config = dict(
    n_layer=12,
    d_model=448,
    n_head=7,
    n_kv_head=1,
    head_dim=64,
    d_mlp=896,
    vocab_size=8192,
    activation='gelu',
    norm='layernorm',
    norm_place='pre',
    norm_eps=1e-05,
    positions='rope',
    rope_base=10000.0,
    rope_fraction=1.0,
    qk_norm=True,
    attn_scale=0.125,
    bias='none',
    tie_embeddings=True,
    parallel_block=True,
    extras=['capped logits'],
    init='normal',
    init_std_qkv=0.0232,
    init_std_o=0.0,
    init_std_up=0.0232,
    init_std_down=0.0,
    optimizer='adam_variant',
    lr=0.00105,
    beta1=0.9,
    beta2=0.98,
    weight_decay=0.51,
    lr_head=0.00638,
    grad_clip=2.0,
    warmup_steps=206,
    schedule='wsd',
    decay_fraction=0.424,
    decay_shape='linear',
    final_lr_fraction=0.0,
    batch_tokens=131072,
    seq_len=1024,
    doc_mask=False,
    train_tokens=478400000,
    steps=3650,
    dataset='wikipedia_en',
)
MLP neurons of a small language model. Each row is named by its layer, matrix (up: input weights) and neuron, and shows model dimensions 144-271. Each number is 500 + 50 x the weight over its row's rms, rounded and kept within 0 to 999. Numbers have three digits each.
After each neuron's rows, "fires after" lists the tokens most often just before its 100 highest values on Wikipedia text that the model never trained on.

L6.up370:452531546561517514516461479505435458447483507542588478568531558510607549590507592519503503506497411528553488465486519426442412510423453557542597562458462568689484528398385448453460515445451524525445444516514547568507518520470455581500551552523549490529438516492462452507470481439445433502528464583416583441545516441526473450538555463506517431487409504529488566498434463509572485537518
fires after: "==", "8", "0", "9", "7", "6"

L7.up405:510542529477511482473541505519482454479527516490516432436525596565505589578442566524490559579472508483576496479472484465507404542522467506447438516483471448488504560517479426470378475450468425449519502526528523453629565463469474424432549428534488456439634503516496537392492542474497527415462565514511580519534491483443583491585467553505532437474502434526509510517572474496511576474561
fires after: " ", "0", "–", "intend", "1"

L3.up760:602590454503431510539490344398537537530618418553542387470469462449672528438458568534477587450405502542563385549454403504536522514492494558518522508485547507472475501638569580520530524519513497550489467507582589556440470592446500513504490506526493510580462479505503496536422532524531490508555624412496507486506416445494538499451514594529502409478438436516455453421513543360552542568520
fires after: "1", " ", " (", "–"

L9.up628:531491449464487491456515501425469428446507413485456552502537548543461563524511476460487485504534503431469507420500547442515421443561532398522538523479452444577412413614447538546508484502473478438487408551523547469421507451464476552470478519577461566499507554429370473449515471542499593578523574532469528567476472450404491488522489439480501495503525537503437551539551501584534595471548
fires after: ",", " to", " V", " the", " in", "1"

L6.up774:489446518504475470439538535368530479444595553470490500578482501487483455438521479557537499494483455495492401527511488517522519429530410526441509493432495569496462477418515439456502458456452517453472574552508397469469523491545437495527479451477524369566503499443501473470491402499509540441565512572449572459552521538441513491513543501454506455513494520533525494499602527591531593616473
fires after: " ", "1", "2", " hundred", " be"

L3.up109:586561552573492469504542522391543490482530534643569465431416509510548442510492571539453541474440470450525395436455473453444466505526512522465550486577575536484517517471378521559356578445542510481496548489530467445502501531501522515507547551491527416548517523475548529518484451487411555515449498443504599518421473509550489503467452474479454473518542473521506443486471520553507504499523
fires after: "\n", " N", " T", " G", " hy"

L3.up7:461517475486486489530472504422536573467611502437502494457555493527627539439523575534574534439395451418516516503512521506485480528483444450542474444474555520498428441509468497566501450495443529468499507479503471493497454465550461481460489523382512448543574573477501494510491488577435475525500543469523482468547471407509502478489450445486517459518437456541495512527415523442475503461584
fires after: "0", "9", "–", "1", "8", "6"

L3.up307:547478508464490509581428488441463465408487468537455578547535461450414625436507431481542506473472428371586591581504557539530473520478501571499558454494485582533451500491449520364446503507511584483487453565504544548431640528586419516447523496469507405468553473517507458570477396503430493499515496533501533477495507505468521498511472428427537550507528508465512533408510493531503614479607
fires after: " |", " was", "0"

L6.up138:495525527576466481451586405476525440406552551481547601543525523537465448447491529528531493552448535511493378539475406389372481456561438494508522501463577485570487472478460481579401371471560407462454530528541478458519478453514505555521517494457511484454578437534519474505486461497550503480536486579497521505447551448467481493518589430444450494541442523564497520475505490467604451473507
fires after: "2", "0", " the", "–"

L7.up69:495381481537579492429459582529498540486538515450579594504489545548515533477531487509441524360468442573583523595447546518511492475378486605565519497480459475595459590587460558567549545474445494473415428468544488476427451588585479496491565558467479498532416486528473440459533512465550469570446516520543567464477474645486515473430533492456500478301477454436463493451506539452421473452555
fires after: ",", " (", " United", "."

L4.up325:534456466482512387528564455452482555447458449490599514446465503512536539482465531549555678491425538515613385628519440502484524534440522546521429502520528526493499508556492546526459490495514482467541475439483460483540445543519489544464543565503504454440515547458481536440446437538400435516547580376478568573525567488549457545483577568470462427480566477496496544468526442516531549609569
fires after: "\n", " under"

L7.up79:461544532485559486477522514487461542461510566435485561549583510557541496460487620493595449535481478507441482626436492507473540584525539535573562418459574559505359473553455510484494524466475564501374486499658478577510544525476509462468470411512541440476513490462499494522562549539425398478469460461538579453522469471560449461575479478507511537445501436622473523495535451421494463467494
fires after: " ", ","

L6.up305:596448554557581492518599543453502476470512539387594465529513511557474442506510530579487487458510408519504524500450493469448612564553480502550488439461573505561412505601447527526509475497543437522510588491578460479488510508459497462518455459520578462488501499470451436508550506468523484526397456410518499481493441523553440559485453494468482533466546509528448530478519437540558507505500
fires after: ",", "9", "–", "5"

L3.up125:522539446465499488456384556473586535512549400541504555525537555509537542511435451491464534488418557539501515595550522497462450460499452527456381584418575541499491487453533377541510524418544521475620547549464431478484555477534403476543555557488508411501511517489478556483518430492516470484510439478452612521543518525485460528460437484500472524451587490513527545441495515480562515484632
fires after: "1"

L6.up557:542536461462469393387494456578517477527474519545436460606513551493512489469422536493432525554489507409517473434497490431474510454562523496512456495462499569515513499595425473486455421404510481336543417472483401569555470541422458462419457512554499501511515476520429463437471530553562414481499538427518561513476488555424492543481537514470480381465525527451427421609476481509515471494506
fires after: "1"

L3.up633:534504586519520507513554494507507576465391455527589559547524500434500578513501530472499479456442492415568526501494519539507503454420554542541514530457445461559439590515487501516456478537458428532470443428435542577432474508433455489595545524529490549493395502499461543463452442480499514555466406562504633400581478466423555510520539366498453463468562484623333497533604441529471504449494
fires after: "2", "1", "9", "8", "0"

L3.up46:519458477421488492582514511492587640460505449520455388539556540526580510488423518466487516490434516443561598520526446492567459448570559488462497469536466571560482509560477523509504415588496523432475510486436520505533522487535533491454497521564496481465471473499466472508524499532432543446497547471510541396551456523426460456555443489545507413473562457593430504517483530430456493421513
fires after: "1", " w", " W"

L7.up261:535474617585557541471562537535471418520432526524511544540503546461512491524437481492484484536485489536550496528537507504430571477459517563429467466477525596485492539517544553478532559555431493457531478429489535539464437548487556484492431489513498476551426543458460523493491474445547467478483532420479485462509486534625511454439472434482413495463512478600470435498558462547407491431487
fires after: "\n"

L4.up576:518636444489507458493443451515530527426580473525583496542476451511500536446490478500455565411405486462528518508439506565491484537470548486536503455460501488507519482541556499565468488501470573460403487480506420479469566503577515531431462471536491525510448479468528497478462386477481535537506538452510456485496520416509512441432422560449504476515460489566461510457587396583484597389512
fires after: ".", "9", "0", " ", "–"

L6.up312:519454590572472516509445443511513573436505521526602567403482496456656555593449575491515422485489532491492479450467487486532396395421472518499484502461480469531406614479396590446446531413521450480550598580529556527491466485418392534466596546516502399542474517367413536521484517432472547477522528552541547404480532471472542502445509553438455428493504516469499541476529483511496558520510
fires after: "1", "2", "0", " |", "9", "'"

L6.up343:412457525576495578448536555502570452535625500512560495511521482469518619475499565564452471494574464510499453620520505481456536492522539658530561418518496489571471602592460447506417467407488501496523561443578460535514565499460533465517557520528543521441503523503519462509512435519536501516410489501537557538515480569505414523467452471506470534409457490512482450505577473384539487551511
fires after: " ", " ("

L3.up157:485668497559426520562604527484457456388483579511494527489442503434504493533487474472500459421443503469530479496456478469512536492469460527620490518477471469477514565510454510485478500448513618558488607503540499441450548471463475417446572482443437474459479500478413475478515529525571553450579446513442515446485495440424527518431434493504468431328411362463474529466406543517575493550613
fires after: " ", " W", " round", " B", " Pld"

L7.up768:549622638453507490489578563436438481504502533458449449516483475465448492545553597507456464432436526473533576440485519471534473509486508552496550387445401498492454491519558496542559487554491496541472458481520455562506519433583480530479604533509448511449563421426418507459499380511503576440571527481449568550426556478491494440488554498322510457499551559512425546480458459473508563526508
fires after: " |", "2"

L7.up455:533454530552567420476485561496478466424457623443573565465468504486542465520568476464481549492518524479529502525396483493421437447572431521513581545449444540593494532507410426544466520534456385517415470455463501551530453543512427408520469503466490460500433444520479451411460502533463453483491464497468586483452577520455477608468537395463467493488483549579454526546446500500449573516483
fires after: "2", "1", " the", "9", "0", "8"

L4.up767:423469493582472524472456509437605522438528607431592541503468517470501485525538584511516508478460502434584539498553437443561546482547524486482547475480554608517448482580511491478402511505485543548456583579567487488556549504518535577516454504502561390483518476512506470454443481429518400502444450434425569476462539468538424423544508485460470529405502470444422598438447526586543568464608
fires after: " ", "1", " F"

L3.up306:548412474497420549482495411489557507527429524491514459521584507498558508402537543494476527486469497555508510523515488481504504437436499468467483477482486525562465489536517520567563555512504475419470468556544478475457570560529474528484449497527506483545541480479410454451509478470505458503545511386423576505527570476536520503390497431519394588470477467567466482515494518508462635435497
fires after: " such", " well", "\n", " focused", " which"

L7.up554:551547588536558599518532465445544599481592544576515501423501520442481475472478427492417449512497469402422524458492447540517585481420480518504499522426536551523509556550497516579474447515455478457516652508477457430431446547527433563458445511533479410541448632476589580503658501549537547489526511457529503551438625470572494451429521518507417497452550512509498501502445372477423493491532
fires after: "\n", " al", " to"

L7.up148:479520496470582444522481518457498525475456628478500547454509549557553477483546491430590456510473444498567528542515470406487475465505512472555553460506518450519419488543463581462516478442425512491491493448569421586412569480465512515467432484539504453586525477548430522473508496472460588431508468525502492487509421615529470522515537505451467493483536553489508471496455446496508486436538
fires after: "4", "0", "3", "5", "2", "9"

L7.up862:543508438554574429516531515533500622513454531552572629585510593436566551453501466566477568430409419437488446511545508478447561423515493474490487553559397499533546567585541528507441528473527519496389503579451528529349514567516451501528561475504443414388583416552538496430466471442530500514477505533488490458462505588506467493523534565538486503517480450470422500448526542474483510523539
fires after: "9", " ", "–", "0", " (", "8"

L3.up761:610570576519436551468511518489443516520507438478489472477442424439514511386501515408474526389509503477500452519518474445519472505461490579498511489474472453627447447484518516504439508482516571465495424459502483485540502524509466521455627541545462507529473510448488600435477352541512512574503535412514550507448589437457492473479501428445550520505608532561415486501435540491521559504541
fires after: "\n", " |"

L6.up97:528441632570490484520468553422552472466447384439470422464555483548506501517624625523448574448519432513468486602474633483487570527556557506548517480530515541632488484521550442447463544509539537475393508525548431515449539512594528520510463459461557501398528429482469533512420396463507413487503497462499516458503396517465461425511512475512510510492439489486478544497498583520542497461560
fires after: " ", "-", " ("

L4.up211:478467503519459553430428533455541468514419513538513488423505421466493523542607534475447572436520445546453475526507475531528515517482517545491560505409478558523402497498457478544497617474511486475455504554477407547493515456483480476534562561490450525532498529527481514472462464512427581459523504426496491501560433542423374528532438569425527536472526493558484500582508476572447525523565
fires after: "1", "2", "3"

L9.up718:613522608535518497510577488528479631455499529496510490495466551463541564529460596458500581408513433501546499479460526464456482502391555477636537492526480620495467456560580584504498535485527494525537474485519496458570578467507484476496467484454522478491553483448433455478482484379438476479554466574509466545564519447544473507438513423372493575515540388572487551422499577407495473543576
fires after: " |", "|", " the", "-"

L4.up139:493537535537426444508385498459522516460583484529502536518409545412554608498448584464501510457551464483472513508499446540538498577424474539523563426418445545526473540428540415433510486459561531481547589499502539488572478507503469555364517553486491472468433588469507524583556436322534533502547476527478522440421445421501482540413534526411446452461545420446568581334535501530569553496529
fires after: " ", " |"

L3.up69:553490474519500535540486455474467538451481515458523527487610504523549553500590485556537502413465518423517584420500523554555574434548508514508519415412551494452443599530539517565509535558454453551423500467514412550413477511533522481443468573485479536475458515583501414457497455635480554501539473444440453491429458512400484443504486503491392484428525492451552503519584478540541556570595
fires after: "2", "6", " No", "9", "4"

L4.up760:604476519512528499525484431464547534496524576482512526507399551485528511417415451501553473519508492415482523444620425458553445431436431445493562492517497501535393467475465557421544480549509550523524649543523540548471492474514515553490510509505534442531500500449547489532440542550605448420533506436470497437473538509525472533487535509460422493382483458580515409441554450607558579590471
fires after: "\n", " |", " W"

L6.up154:476487500426496494470525462383609449522505446436505506521461528498507518409450546494562529515518567432491516454532446547514432424530513504479431447545525508471420565513471531501505510480533602432438510544485517604489455489513412485564476555558531451491501494508437398418500539486423503380448584503523579487479524479520521534489474409501394335464487469481506420545534468529561559576638
fires after: "1", " "

L3.up20:652529493569466526485522419508451505427437471472499547583478583527522635490497491472502435425459408551505425485531523419491459531462446480516552540570534523537549515550498458510367455560422545460498522435532473481448660494492515532471505476582520464380530453516550457454527554492553565420473477502436512445464480448402514505585471457497481484465446441477403443535478581540502467495536
fires after: " the", "0", " The", " I", " a"